config.toml
head_dim = 32
bias = "all"
lr_mult_o = 1.66
schedule = "wsd"
MLP neurons of a small language model. Each row is named by its layer, matrix (up: input weights) and neuron, and shows model dimensions 304-399. Each number is 128 + 24 x the weight over its row's rms, rounded and kept within 0 to 255.
After each neuron's rows, "fires on" lists the tokens most often at its 100 highest values on Wikipedia text that the model never trained on.

L11.up194 [134  83 124 162  96 136 153 122 121 126 125  87 126 145 156  87 112 144 143 158 148 137 130 139 126 148 124 149 113 138 158 119 107 125 133 130 112 125 130 135 126 159 128 176 127  91 145 107 101 115 103 107 115 147 105 123 117 124 115 155 163 146 120 165 146 157  96 123 131 101 150 119 107 133  91 179 128 110  99 126 117 156 147 122 124  92 148  82 118 147 167 128 110 171  90 158]
fires on: " "

L11.up1855 [132 158 142 127 114 145 162 127 123 164 152 139  86  89 151 147 110 119 170 126 145 123 115 165 109  88 111 125  82  94 152 111 104 132 111  43 136 130 137 140 132 160 107 118 121 155 144 105 167 115 123 155 168 129 114 115 158 163  84 173 155  88  86  94  94 141 134 139 130 108 162 144 103 112 104  73  45 150 133 124 116 125 175  90  99 114 130 138 132 116 117 138 140 111  95 147]
fires on: "S", "s", "ch", " acc", "-s", "it"

L11.up1084 [ 92 126 139 159 162 136 113 124 107 132  91 106 128 113 138 143  70 104 113 147 145 161  95 152 172 169 111 141 105 143  99  93 122 120 154  92 148  97 147 142 165 124 128 114 124 119 140 105 139 147 138 116 173 130 151 108 157  90 111 117 150  99 163 159 116  91 111 127 115 143 164 141 119 152 101 107 103 148 149 158 162 127 183 143  77 131 110  90 156 133 116  82 147 176 196 127]
fires on: " |", " of", ",", ":", " (", "|"

L11.up195 [125 171 119 105 139 122 128  99 144 149 138 117  75 127 168 122 135 140 120 131 127 131 145 127 109 109 120  99 144 136  90 133  81 110 114 123 167 147 136 112  90 154  67  97 112 147 115 121 122 150 171 126 116 115 147 110 112 126 122 146 124 104 134 148 122 134 168 120 181 135 142 127 103 136  88 121 133 126  88 135 111 122 182 111 119 113  90 107 152 139 127 103 104 136 108 186]
fires on: "S", " in", "s", "-s"

L11.up1106 [120 155 137 115 117 133 136  92  79 145 157 127 145 122 117  87 112 106 113 106  91 109  87 175 111  76 111 164 158 175 157 150 107 138 152  96 180 158 180  99 152 101 151 168 134 117 150 162 126  87 128 104 137 169 142 150 141 143 122 116 158 132 133 113 152  86 125 175 109 108 131 149 144  91 159 117 116  94  96 117 109 110 126 152 145 172 141 162 123 135 151 125 116 116  86 114]
fires on: ",", "-", " †", " -", "."

L11.up1625 [ 93 118 169 146 100  96 107 101 133 112 136 158 153 150 109 104 116 160 142 148  98 101 140 149 142 139 148 134 134  94  85 108  99  86 137 153 126 108  93 117 139 142 101 154 137 140 143 131 104 144  61 127 127 133 149 136  80 121 118 127 127 126 154 151 166 146 121 144 129  99 176 117 165 159 173 124 107 121 100  83 152 136  69 127 142 108 104 119 107 126 101 112 110 132 158 107]
fires on: " ", "1", " l", "4", "l", "L"

L6.up1538 [127  95 125  86 154 145 120 156  97 141  89 129 143  72 147 157  98 158  97 126 158 162 141 105 127 123 171  77 142 153  69 130 152 169 130 136 137 147 149 166 101 164 129  99 121 152 140 126 152 126 139 132 153 120 134 112 122 143 145 122 139  79 126 136 184 142 127 144 117 144 126 113 131 126 134  89 151 184 135 129 132 139 100 140 133 172 117 119 128 148 129 120  71 102 108 158]
fires on: ".\n\n", ".", ".S", "==", "b"

L11.up1267 [ 92 126 120 126 110  93 134 113 103 112  99  84  96 122  96  76 150 131 131 150 138  99 136 151 128 142  94 118 149  87 175 128 105 114 156 109 185  84  83 142 113 155 107 144 131 146 102 154 128  95 164 128 133 131 154 108 157  84  84 139 150  96 125 151  95 132 143  82 110 154 143 116 172 112 178 153 132 115 103 138 128 150 138 147 139 103 143 112 123 134  90 112 117  94 167 170]
fires on: " to", "ed"

L6.up994 [ 88 106 110 139 121 110 132 100  71 100 120 137  96  98 105 146 112 154 133 117 115 126 102 106 163 108 109 144 146 129 117 183 114 145 159 145 152 125 119 110 102 103 142 116 148 117 133 157 125 121 134 146 136  72 131  78 104 126  89 146 106 132 125  88 134 157 125 112 144 118 123 141 126 138 129 101  51 103 108 129  96 155 106 151 120 101 137 171 114 124 164 149 160 107 148 132]
fires on: " ", ",", "1"

L6.up1511 [ 99  82 170 143 120 140 116 163 137 131 138 115 110 119 113 121 100 166 110  91 180 100 115 133 159 187 142 136 132  67 115 105 157 136  93 143  93 113 156  74 139 112 140 130  91 162 187 178 154 141 144 121 176  84 140  94 115 105 108 147 123 109 153 129 115 133 136  87 118 121  91 140 121 135 150 122  96  93 160 148 135 131 153 131 131 127  91 108 119 133 128 148 135 138 123 130]
fires on: ".", " W", " w", "-"

L11.up1582 [126 169 111 116 148 139 131  92 101 131 149 147 137 108 140 131 143 148 129 186 129 164 137 116  98 103 140 160 118 107 151 106 140 122 134 110 106 106 116 132 146  86 106 163 145 143 163 145 140 110 141 133 151 105 168  83 127 141 107 114 106 125 124 103 114 102 124 165 142 163 152 142 140 144 150 117 108 136 109 134  88 101  90 135 100 111 136 168  75 141 161 129 126 114 143 112]
fires on: " \"", "-"

L6.up1592 [ 93  92 178 133 125 141 141 110 142 155 138 128 147 162 112 161 119 112 101 142 151 134 121 189 114 156  83 119 163  74 114 160 133 110 105 107 135 134 120 135 174 164 121 121 105 122  53 127 142 128 191  93 162  96  95 123 126 138 169 134 110 150 108 147 125 145 113 147 107 144 133 104 122 125 114 141 128 117 149 120 123 128 122 131 131 139 129 127 138  98 125 128 112 184 107 100]
fires on: "5", "4", "it", "6", "t", "ing"

L11.up846 [121 139 118 140 104 142 122 159 120 136 114 147 130 120 127 148 119 159 153 114 145 119  71 121 135 129 124 147 140 167 163 150 130 127 120 104 113  95 128 125 131 164 103 132  84 136 123 134 126 115 168 156 137 147  91 116 124  78 114  96 123 123  84 121 162 123 120 131 123 121 130 159 140  92 146 140 160 157 140 145 164 136 113 126 109  94 104 126 131 124 135 103 141 144 102 180]
fires on: " ", "m", "1", "n", " C"

L11.up1667 [110 140 129 171 122 139 161 152 127 141 171 127 124 112 118  93 150 164 108 148 117 117 130  88  87 120 135 102 130 112 155 113 106 107 107 108 139 126 122 102 111 135  76 159 135  99 120 151 150 140 149 136 130 118  70 108 105 154 134 168 109 111 149 121 160  48 125 117 160 126 104 146 138 121 101 136 129  60 155  79 155 127 128  97 129 132 114 137 191 132 141 169 149 139 156 159]
fires on: " |", " ", " almost", "|", " is"

L11.up991 [187 183 163 103 142 131 107 141 125 147 130 112  91  97 168 116 126 137  89 108 133 109 120 120  94 142 106 149 114 121 151  85 154  81 133 132 145  85 135 106 133 130 148  97 150 159 112 119  96 128 103 119  88 136 131  37  81 134 103 141 112 133 132 161 121 106 167 113 118 106 148 137 101 125 163 132 102 136 150 137 122 166 129 151 148 132 112 172 132 149 136 122 141 124 123 135]
fires on: " B", " b", "w", "B", " d", "b"

L11.up1851 [134 137 149 128 117  97 148 139 117 137 110 142 120  82 155 166 122 114 100 130 140 119 137 157 122  85 118 163 125 121 138 135 109 107 162 123 127  74  75 124 126 142 121 140  83 118 130 155 127 134 149 127 150 124 110 140 124 146  83 174 161 150 143 125 101  93 169  62 173  87 156 130 114 121 133 136 119  71 102  78  95 103  70 123 124 134  88 149 135 181 115 140 142  95 107 107]
fires on: ",", "\",", "),"

L11.up1704 [109  67 120 166  97 154 113 159 154 124 129  68 122 103 125 116 110 100 113 116 128 126 135 149 124 151 103 112 140 134 160 118 139 163 156 115 140 142 113 139 137  89  96 145 150 109 108 130  88 154 116 120 137 108 153 134  88 135 116 177 111  91 127 112 134 146 132  96 133 132 133 116 130 158 154 151 112 143 108 109 113  91 159 148 125 140 150 125 107  85 102 123 148 107 162 133]
fires on: " in", ",", " with", " received", " to"

L6.up220 [ 85 133  82 142 179 120 151 136 156 127 105 144 137 137  83 136  95  79 131 139 141 127 156 148 139 147 121 134 146 104 130 144 158 145 118 109 123  89 107 146 128  75 117 155 139 134 122 110 118 131 123 143 122 103  94  99 118 151 159 150 103 130 118 119 132 130  91 146 115 141 110 132 155 172 117 143 109 104 132 134 157 155 142 143 151  76 123 100 142 145 133 138 135 123 119 148]
fires on: " the", " a", " their", "eg", " his"

L6.up1219 [115 164 144 143 115 126  87 114 162 106 145 134 127 160 138 111 145 139  88 117 141 133 116 151 161 103 155 133 138 163  88 119  89 114  60 129  94 128 128 146 117 133 132 114 157  97 167 149 142  89  80  93 162 135 114 121 130 155 112 133 127 153 141 120 124  89 140 122 123 168 120 124 143 132 115 135 135 102 151 110 127 135 119 172 126 141 150 181 160 157 137 146 119 133 146 143]
fires on: " |", "0", "5", "ind", "2"

L6.up822 [131 100 136 113 136 122 120 103 111 135 136  77 155 137 135 151  92 173 132 137 130 127 111 131 167 115 133 119 122 156  92 116 148  76 121 154 127  85 158 115  80 108 154 116 170 124 142 132 161 132 137 127 126 159  90 122 111  92 125 171 106  72 128 145 150 150 149 136 133 154 137 119 130 141 138  83 150 125 127 132 113 131 116 153 173 138 109 141 109 158 116 130 104 106 115 137]
fires on: ".", ".\n\n"

L6.up1577 [118 132 160  68 137  81 130 104 123 140 172 119 120 129  95 130 134 108 142 121 131 175 125  93 107 116 162 124  88 125 102 107  86 125  92 144 148  94 101  98 104  96 144 157 127 131 113 145 108 130 104  96 102 118 114 172 141 119 154 156 146 111 133 121 107  91 177 123 129 162 146 161 143 151 128 139 117 115 177 109 117 134 138 133 144 124 128 127 164 128  83 130 120 145 144 145]
fires on: "2", "0", " ", "6", "7", " century"

L6.up1264 [120 121 136 120  80 126 121 134 141 120 146 144  82 125 118 110 141 163 142 150  91 132  78 139 158 146  91 127 135 110 112 142 144 161 163 126 142 132 101 102 174 106 159 101 137 127 107 149 107 120 114 111 124  83 145 133 133 125 155 131 136 170 127 161 140 148 135 156 146 166 125 157 114 132 181 158  87 169 109 125 124 138 161 160 141 161 119 163  98 155 124 166 159 146  99 132]
fires on: ",", "1", "0", "oul"

L11.up638 [153 124 115  92 125 154 127  90 133 144 113  93 146 100 147  82 118 153 142 130 125 116 135 131 108 138 139 136 163 134 173 131 162 116  87 121 116 125 166 114 157 161 130 103 117 100 155 111 120 121 147 135 108 133 168 103 166 107 167 119 131  97 125 190  70 132 137 149  97 154 124 123 108 105 118 154 110 146  84 158 133  92 113 140 111 103 143  81 137 107  98 120 114 134 143 155]
fires on: " P", " J", " E", " W", " A"

L11.up970 [105 157 166 147 153 175 162 116 115 135 154 141 160 117 109 143 138 179 132 139 162 112 112 132 167 112 107 122 113 121 120 123 101 131 107 115 134 168 126 138 131 124 107 131  85 109 134 139 118 120  74 138 128 118 125 101 166 135 126 175 121 144 122 128 162  88 144 140  97  87 149 135 116 155 133 137 101  97 123  78  97 107 102 126 116 110  81 103 113 129 150 129 119 131  95 151]
fires on: ",", " ", " an", " |"

L11.up1627 [127  85  80 167 122 115 146 108 150 128 136 108  78  95 106 149 164 141  89 158  91 134 103 141 148 136 113  58  96 110 131 116 115 125 104 146 135 158 108 163 128 115 112 117 101 111 129 140 125 161 124 139  92 120 129 101 103 138 115 108 161 130 144 130 129 142 129 113  92  94  91 101 171 165 153 108 116  98  42  94 130 145 135 113  96  78 127 151 132 104 157 131 129 150  90 136]
fires on: " ", ".", "*", " •"

L11.up1904 [137 160 134 166 137 129 155 155 118 136 120 145 105  58  93  77 133 143 102 118 126 110  93 151 137 168 136  93 116 165 179 141 134 117 153 122 134 137 118 125 135 108  90  86 134 125 120 112  98 125 145 147 107 149  80 100 127 140 115 119 128  92  97 146 148 120 197 133 115 143 159 134 128 116 138 163 133 140  83 136 124 139 156 110 153 109  81 108 104 139 165 157 105 126 150 127]
fires on: "B", "es", " B", "s", "re", " b"

L6.up1281 [119  95 124 148  93 140 119 123 133 124 108 130 117 104 100 172 112 111 115 128 117 126  68 122 143 124  89 104 148 111 128 164 101 108  86 144 161  94 129 106  88 135 117 159  84 148 140 178 117  72 108 123 121 168 160 167 147 152  87 118 106 126 150 129  91 130 145  87 149 137 140 127 124 127  91 150 112 148 116  96 117 112 101 128 155 124 139 162  89 107 135 126 102 112 103 132]
fires on: ",", "/", " of", "|---|---|---|---|---|\n", " to"

L6.up1648 [131 152 153 104 123 134 128  87 113 118 111 139 134 142 135 151 145 143 117 144  97 144 165 145  91 137 133 132  97 101 131 100 116 148 138 160 135 122 149 144 158 146 158 166  97 134  94  91 109 151 120 118 124 161 177 123  89 130 118 115 102 142 111 162 157 142 115 194 117 139 144 124 144 121 129 174  93 112 113 146 142 127 101 146 133 117 173  74  80  54 112 184 101 150 106 112]
fires on: " ", " |", " |\n", "0"

L6.up1624 [147  79 166 127 103 124 127 158 119 157 150 121 122 160 173 118  88  93 124 126 109 109 112 136 115 119 116  91 158  79 168 143 132 138 121 130 104 100 164 131 131 128 150  98  89 100 114 135 126 107 110 132 123 118 102  96 179 147 136 160 125 120 160 129 130 106 135 126 134 145 160 144 110 124 163 141 119 124 154 137  73 162  75 130 119 163 134 140  78 108 129 127  86  97 155 103]
fires on: "7", "8", "6", "5"

L6.up1565 [111 145 109 148 140 145 112 149 169  59 166 116 152 104 146 149 114 108  95 127 141 110 118 108 116 117 146  57 120 125 108 150 115 194 156 124 120 120 129 137 166 103 116 127 120 101 140 146 130 116 123 130 133 117 161  95 151 147 131 139  53 115 125 109  85 128 140  96 145 176  85 156 126 122 125 151 123 123 105 114 107 155  96 148 118  96  93 131 131 158 117 149 139 124 143 113]
fires on: " ", ".", "erc", "ent", "2"

L6.up145 [119 121 124 130  91 113  92  72 152 112 130 108 161 113 120 159 139  95 110 160 128 137 137 145 114 150 129 117 114 105 107  91 108 168 151 122 153 150 142 118 154 145 106 173 146 136 160 135 123 150 146 102 140 152 135 128 115 143 104 150 120 126 134 131 148 117 119  95 103 118 132  94  98 150  79  77  90 106 108 158 125 134 129 164 132 106 160 134 140  60 145 133 142 143 157 123]
fires on: " ", ".", " since", "1", " until", "–"

L11.up899 [147 123 163 150 144 160 132 121 114 133  81 149 117 115 129 106 142 157 109 133 150 138 119 143 104 114 133 122 105 134 159  96  54 114 137 116 108 134 146 115 106 151 136 163 147 126 163 133 141 134  94 128 123 149 116 121 146 110 115 152 152 120 145  92  83 125 115 120 130 126 103 131 177 120 130  87 149 148  62 116 158 104 126 123 126 138 129 159 108  94 129 133  90 144 174 113]
fires on: " was", " is"

L11.up1686 [100 121 145 123 121 124 146 103 126 122 137 112 149 126 161 140 112  97  73  87 145 132 144 130 165 126  80 135 110 108  68 147 147 118 119 128 130 109 101 153 111 113 143 113 157 139 161 151 154 142 171 125 165 124 123 125 110 118 150 123  92 116 125  87 141  82 122 115 165 125 167 148  96 115 131  87 138 113 132 143 135 124  86  84 129 149 133 127 116 153 115 169 131 103 169 119]
fires on: "in", "ar", "en", " Van", "er"

L6.up1030 [130 134 151 121 152 124 151 112 151 104 114  94 158 128 166 175 127 163 131  76 137  75 149 166 137 107 115 123 128 149 111 135 156  86 105 168 127 115 114 116 128 142  77 103 129 100 126 133 150 130 155 138  77  99 159 138 149 118 118 136 107 156 147 150 158 134 138 152 100 145 153 159  97 151 128  84 151 137 130 120 159 128 146 160 123 117 124  89 116 111  52 138 161 131 130 178]
fires on: "=", "-", ".", "'", "or", " \""

L6.up189 [119 118 158 140 111 162 131 105 151 144 110 102 147  81 125 123 129 106  58 163 130 158 142 133 142 117  90 170  76 121 100 111 128 123 139 140 117 123 141 129 115 124  93 112 139 133 139 151  93 113 128 130 156 122 128 128 122 135 144  75 138  69 165 147 118 142 129  93 128 128  93 116 153 139 150 134 147 127 114 135 120 141 162 151 118 137 116 123 116 161 144 150 149 183 123 140]
fires on: ".\n\n", ".", "\n\n", "-"

L6.up1633 [133 117  95 130 113 136 176 146 164 141 113 184 127 111 142 132  92 137 134 139 122 181 180 132 162  99 115 149 124 124  96 145 132  86 143 120 110 117 136 105 182 144 156 140 113 123 188 116  85 111 149 110  75 115 115  95 118 144 128 140 114 117 107 136 118 114 127  97 120 134 138 126 103  93 139 138 162 126  96 136  79 119 154 120 145 121 104 128 121 116 131 118 115 145 110 118]
fires on: ".", " of", "ing", ")", ",", ":"

L11.up375 [131  99 129 109 142 105 116 150 165 187 108 113 114 101 147  95 128 144  72 128 182 188 171 140  99 144  97 127 120 190 145 136 176  94 136 133 199 133  98 139  87 153 115 132 132 157 172 119 173 141 129 152 103 114 103 161 120  68  70 106  86 141 139 110 119 152 108 172 116 163 106 136 105 118 115 132 138 128 177 132  99  88 141 125 123 132 115 145 104 144  93 123 145 144  82 135]
fires on: " a", ".", " \"", "ime"

L11.up889 [119  96 116 128 105 142  94  78 109 121 131  77 100 143 132 109 133 147 124 146 108 130  91 169  95 149 148 116 143 121  93 136 115 123 131 129 116 147 132 136 151 136 112 173 108  79 108 134  88 136 110 144 137 147 126 105 136 122 136 137  99 103 152 140 154 138 138 151 121 140 126 114 133  90 153 151 136 105 141  97 143 101 130 122 115 137 153  77 143 120  90 161  81 169 118 154]
fires on: " ", " J", "."

L11.up687 [123 149 111 129 105 124 112 124 152 100 122 121 154 107 158  99 130 109 100 131 120 170  74 157 150 156 152 177 103 113  88 122  92 154 114 125 128 130  66 135 133 152 120 132 146 164  96 136 142  96 115 121 168  86 161 140 132 115  59 143  80 129 150 113 123 160 136 110  93  88 151 141 105 119 125  93 116 155 147  94 124 121 133 159  91 133  87 131 103 155 108  98 117 166 119 145]
fires on: "0", ",", " to", "2", "3", " is"

L6.up1928 [148 124 118 186 106 125 139 146 137 130 156 151 144 130 147 148 110 184 137 152 100 146 107 146 133  88 113 120 142 114 120 151  97 127 125 109 127 110 129 120 184 150 139 120 142 148 104  89 139 106 113 124 113 147 140 118 106 141 144 128 117 169 146 114 140 140 143 104 107 127 101 147  92 139 170 129 124 137  97 119 107  80 118 139 118 138  94 109  83 165 126 142  88  98 124 111]
fires on: "il", "al", ".", "el", ",", "ill"

L11.up1306 [128 143 132 156  97 140 134  93 120 163 143 126 137 105 125 158  99 115 140  94  78 128 154 148 126 119 142  93 116 124 140 159 142 103 113  85 128 113 134 146 128 145 154 115 104 132 138 158 108 123 125 173 109 104 157 152 131 102 124 122 132  90 125 119 109  76 161 144 150 118 139 150 138 119 134 136 151 136 105  81  90 114 102 135 127 137 106 177 139 138  97 138  96 152 118 107]
fires on: ",", " t", "son"

L6.up946 [170 147 143 127 100 125 151 111 146 110 145 113 127 123  61 164 163 149 171 161 127 112  80 154 101 135 147 124 130 116 106 145 119 155 134 128 117 141 135 133 156 128 131 102 140 155 119 128 118 141 101  99 158 111 134 132 129 154  97 158  92 135 132  96 101 148  61 132 128 121 129 142 118 107 106 143 138 124  97 113 130 135 196  84 148 109 151 112 107 158 115 161 129 115 113 175]
fires on: "2", "3"

L11.up1995 [143 114 145 131 138 141 137 138 101 152 121  95 141 109 121 126 144 125 140 105 133 143 152 119 105 134 142 124  76  97 180 155 132  79 137  64 106 113 137 125 112 140 121 148 113 140 162 148 134 150 155  96 174 115 110  96 123 100 136 116 140 132  90 129 105  94  73 144 139 133 151 121 140 163 164 139 118 125 141 129 105 118 105 133 108 103 127 180  85 132 144 112 138 115 145 117]
fires on: " had", " from", " in", " B", " was", " born"

L6.up1318 [101 113 155 142 129 116 125 131 141 118 145 111 115 121 145 130 125 155 107 111 145 152 113 144 134 169 137 155 158 150 123 173 128 158 138 127 140 131 151 154 142 135 107 103 117 156 124 111 134 133 131  67 122 147 122  88 190 150 113 150 147 149 148 123 101 133 134  81 136 136  94 119 126 109 131 129  90 140  67 149 112 135 143 136 156 158 131 131  88  84 117 164 158 156  73 103]
fires on: ".", ",", "1", "'", ".A", "},"

L6.up248 [ 92  99 120 156 135 107 131 123 130  61 130 121 131 101 127  89 136  90 136 127 139 104  88 115 117 165  86 153 109 111 113  96 119 125 111 137 114 109 127 120 159 118 145 105 166 122 129 157 142 123 111 156 119 146 119  98  98 159 106 142  93 101 130  85 115 158 118 139 163 153 106 193 123 179 131 164 106 144 120 105 121 105 172 125 122 175 165 106  99 113 120 167 145 104 115 145]
fires on: " ", "ak", "an", "2"

L6.up1443 [103 130 112 165 184 112 128 123 165 110 126 124 137 119 119 136 177 113 124 145  66 129 151 151  98 150 142 131 116 129  99 185 128 151 127 111 119 155 107 117 139 101 102 157 150  66 142 125 151 134 146 134 115 123 154  80  82 116 106 151  96  85  86 129 111 100 149 148 125 102  81 112 114 144 162 104 123 174  97 154 130 105 180 131 132 114 121 124  59 151 138 160  97 112 110 114]
fires on: ".", " GA"

L6.up1744 [157 134 103 104 134 121 107 114 108 175 134 125 137 111 166 183 101 127 115 101 142 140 145 123 116 179 139 113 131 159  64 143 110 114 112  80 146 152 129 101 109 152 136 116 102 134 136 157 143 120  97 107 136 122 154 152 132 128 105 158  74 151 111 113  99 140 162  73 188  96 156 136 122 140 117 138  85 130  81 118 122 115  90 172 168 136  84 104 124 129 188 185 150 138 121 136]
fires on: " (", ",", "\n", " |", " ", ";"

L11.up1408 [100 165 105 140 146 142 143 103 126  89 151 137 138 135 110 117 137 172 163 130 143 161 130 118 165 106 143 120 124 136 138 133 134 104 110 126 153 116 148 121 147 132 158 140 130 141 154 127 140 142  99  86 151 116 124 122 154  98 119 126 123 121 109 147  94 101 117 132 126 119 119 160 136 144 175 150 129 164  86 161  64  94 127 139 102 146 149 111  88 142 127 127 151 107 146 123]
fires on: " \"", " Mad", "r", ".", " G"

L6.up441 [ 97 105 110 146 131 190  98 139 118  97 126 144 159 128  91 143 146 108 121 162 162 112 103 136 141 153  58 135 133 129 131 116 167 126 140 135 139 120 132 122 182 100 151 171 140  85 137 111  99 127 147 136 104 129 159 181 134 110 127 143 128  84 136 133 131 126 121 103 144 136 155 119 125 108 161 127 165 101 125  99 144 105 130 136 130 137 147 116 125 110  98 136  85 102 119 131]
fires on: " the", ",", " and", "v", " to", ":"

L6.up46 [140 118 158 143 131 171 108 106 140 154 144 111 124 145 117 134 134 153  96 142 130 114 113 148 172 162 151 149 146 141 128 154 166 148 147 145  94 134 117  85  94 123 150 179 140  90  96 104 132 117 150  94 137 122 203 165  99 112 124 113 142 145  59 167 146 123 136 124 129 165 173 161 121  82 130 127 141 135 134 126 103 102 135 151  77 171 161 111 152 142 148 160  99 102 148 133]
fires on: " W", " St", " S", "ost", "om", "st"

L11.up1679 [108 108 179 165 108 128 132  91 111 116 137 128  89 141 108 113  98 139 103  82 115 121  98 131  86 125 111 107 118 119 136 127 140 110  91 139 134 115 168 141 144 111 100  96 130 128 152 124 149 129 143 146 117 102 128  83 142 131 103 157 129 134 143 120 196 124 134 154 108 149 140 156 153 119 111 141 100 104 127  88 102 154 118 116 110 105  99 142  89 182 135 108 143  91 164 150]
fires on: " |", " f", ";", " ", ":", "f"

L11.up220 [139 131 162 128 109 140 140  99  98 139 139 128 130 158 158 112 133 151 121 116 160 171 121 134 118 174  81 108 114 119 153 127 135 111 131 110  77 126 147  96 118 154 111 148  87  90 149 151 100  94 117  90 123 142 116 123 164 137  96 106 123 149 141 146  78 122 161 115 149 146 137 176 104 109  71 161 132 128 155 157  91 112 158 154 145 136 130 117  97 129 108 147 166 133 119 139]
fires on: " an", "."

L11.up669 [141 164 145 191 135 156 129  95 136 138 110  69 140 136 108 107 132 132 148 128 113 124 132  90 114 110 179 132 135 116 195 171 114 139 107 134 109 164 102 126 154 179  98  61 125 155 168 118 131 117 114 151 115  83 139 144 142 136 143 118  94 112 123 138 108 101  95  73 160 132 130 152 119 152 149 166 167  91 111 122 134 122 153 122 122  97 126 144 163 145 106 120 131 120 132 112]
fires on: "9", "0", "2", "3", "ul"

L6.up1232 [114 128 128 141  98 141 102 133 143 148 102  93 138 149 101 164  99 131 110 137 110 171 142 164 154 117 112 104 117 150 143  67 152 151 115 136 143 150 134 115 134 119 135 126 153 112 104 131 110 159  74 172 131 173 147 142 150 149 135 159 114 144 140  80  67 122  65 128 114 191 120 102 152 151 139 139 117 154 174 148 108 130 110 113 151 131 143 190 109 138 107 112 126 141 137  98]
fires on: ".", "it", "w", ":"

L11.up1445 [113 131 140 100 115 152 110 156 120 146 132 130 156 121 139 159 117 145 121 112 124 158 152 142 130 128 132 113 138 109 105 128  89 110  99  99 126 133 129 147 142 173  75 145 122 112 138 146 146 133 131  79  95  73 130 143 141 143 145 154 143 176 123 136  65 129 149 122 165 101 123 129 116 175  91 117 165 133 100 128  90 134 135 118 127 136 139  71 129 132 124 165 136 135 111 130]
fires on: " N", " to", " M", ".", " le"

L11.up1691 [ 70 168 130 121  93  73 165  89 173 118 113 132 129 118 126 149 120 109 158 149 116 137 118 106 112 129  78 147 152 152  97 141 105 130  96  89 124 140 179 135 124 141  82 132  86 141 126 152 195 108 157 104 128 113 130 160 142 128  95 162 117 100  78 132 117 125 162 119  79 120 164 145 114 147 110 153 107 121 113 137 134 147 132 111  88 133 143  89  76  87 111 115 131 171 115 142]
fires on: " ", "2", "–", "0", "9", "1"

L6.up1886 [120 140 107  62 156  96 127 129 105 154  94  62  81 128 130 149 102 138 110 121  86 114 125 117 113 147 129 107 118 119 133 125 150  72 136 136 116 132 147  88 154 121 139 127 116 136 111 118 165 114  95 150 140 196 130 142 111  73 134 134 119 126 128 118 135  92 105 115 116 125 139 140 153 112 150 158  95 143 136 133 166 139 147 139 119 156 112 111 107 172 107 148 138 142 152 127]
fires on: " is", " was", "s", ",", " ("

L11.up368 [126 147 164 159 123 112 163 113  95 137 121 130 117 114 134 112 188 138 150  88 164 107 132 135 102 115 103 125 155 171 142 119 126 170  95 130 121 123 149 134  91 154 116 137 106 169  91 124 151 112 153 124 164 171 117 142 140 170 101 122 112 114 103 171 108 124 126 110 180 153 143 147 156 204  99  62 135 146 101 105 206 106 116 132 127  92 124 103  88 153 117 120 118 156 132 164]
fires on: "2", " re", " D", "0", "F"

L11.up1112 [128 144 138 131 117 121 142 142 137 130 105 103 122 113 137  95 127  95 165 130 123 120 118 105 138 109 137 109 164 157 132 136 152 100  95 126 130 160 163 127 114 120 132 140 168 108  98 192 106 127 117  89  92 150  95 119 150 123  61 119 148  95 115 131 146 139 145 131  93 136 126 120 129 146 125 104 126 148 123 155 112 118 124 144 148 150 152 133 122 124 110 158  96 128  93 121]
fires on: " ", " (", "0", " con", " un", " |"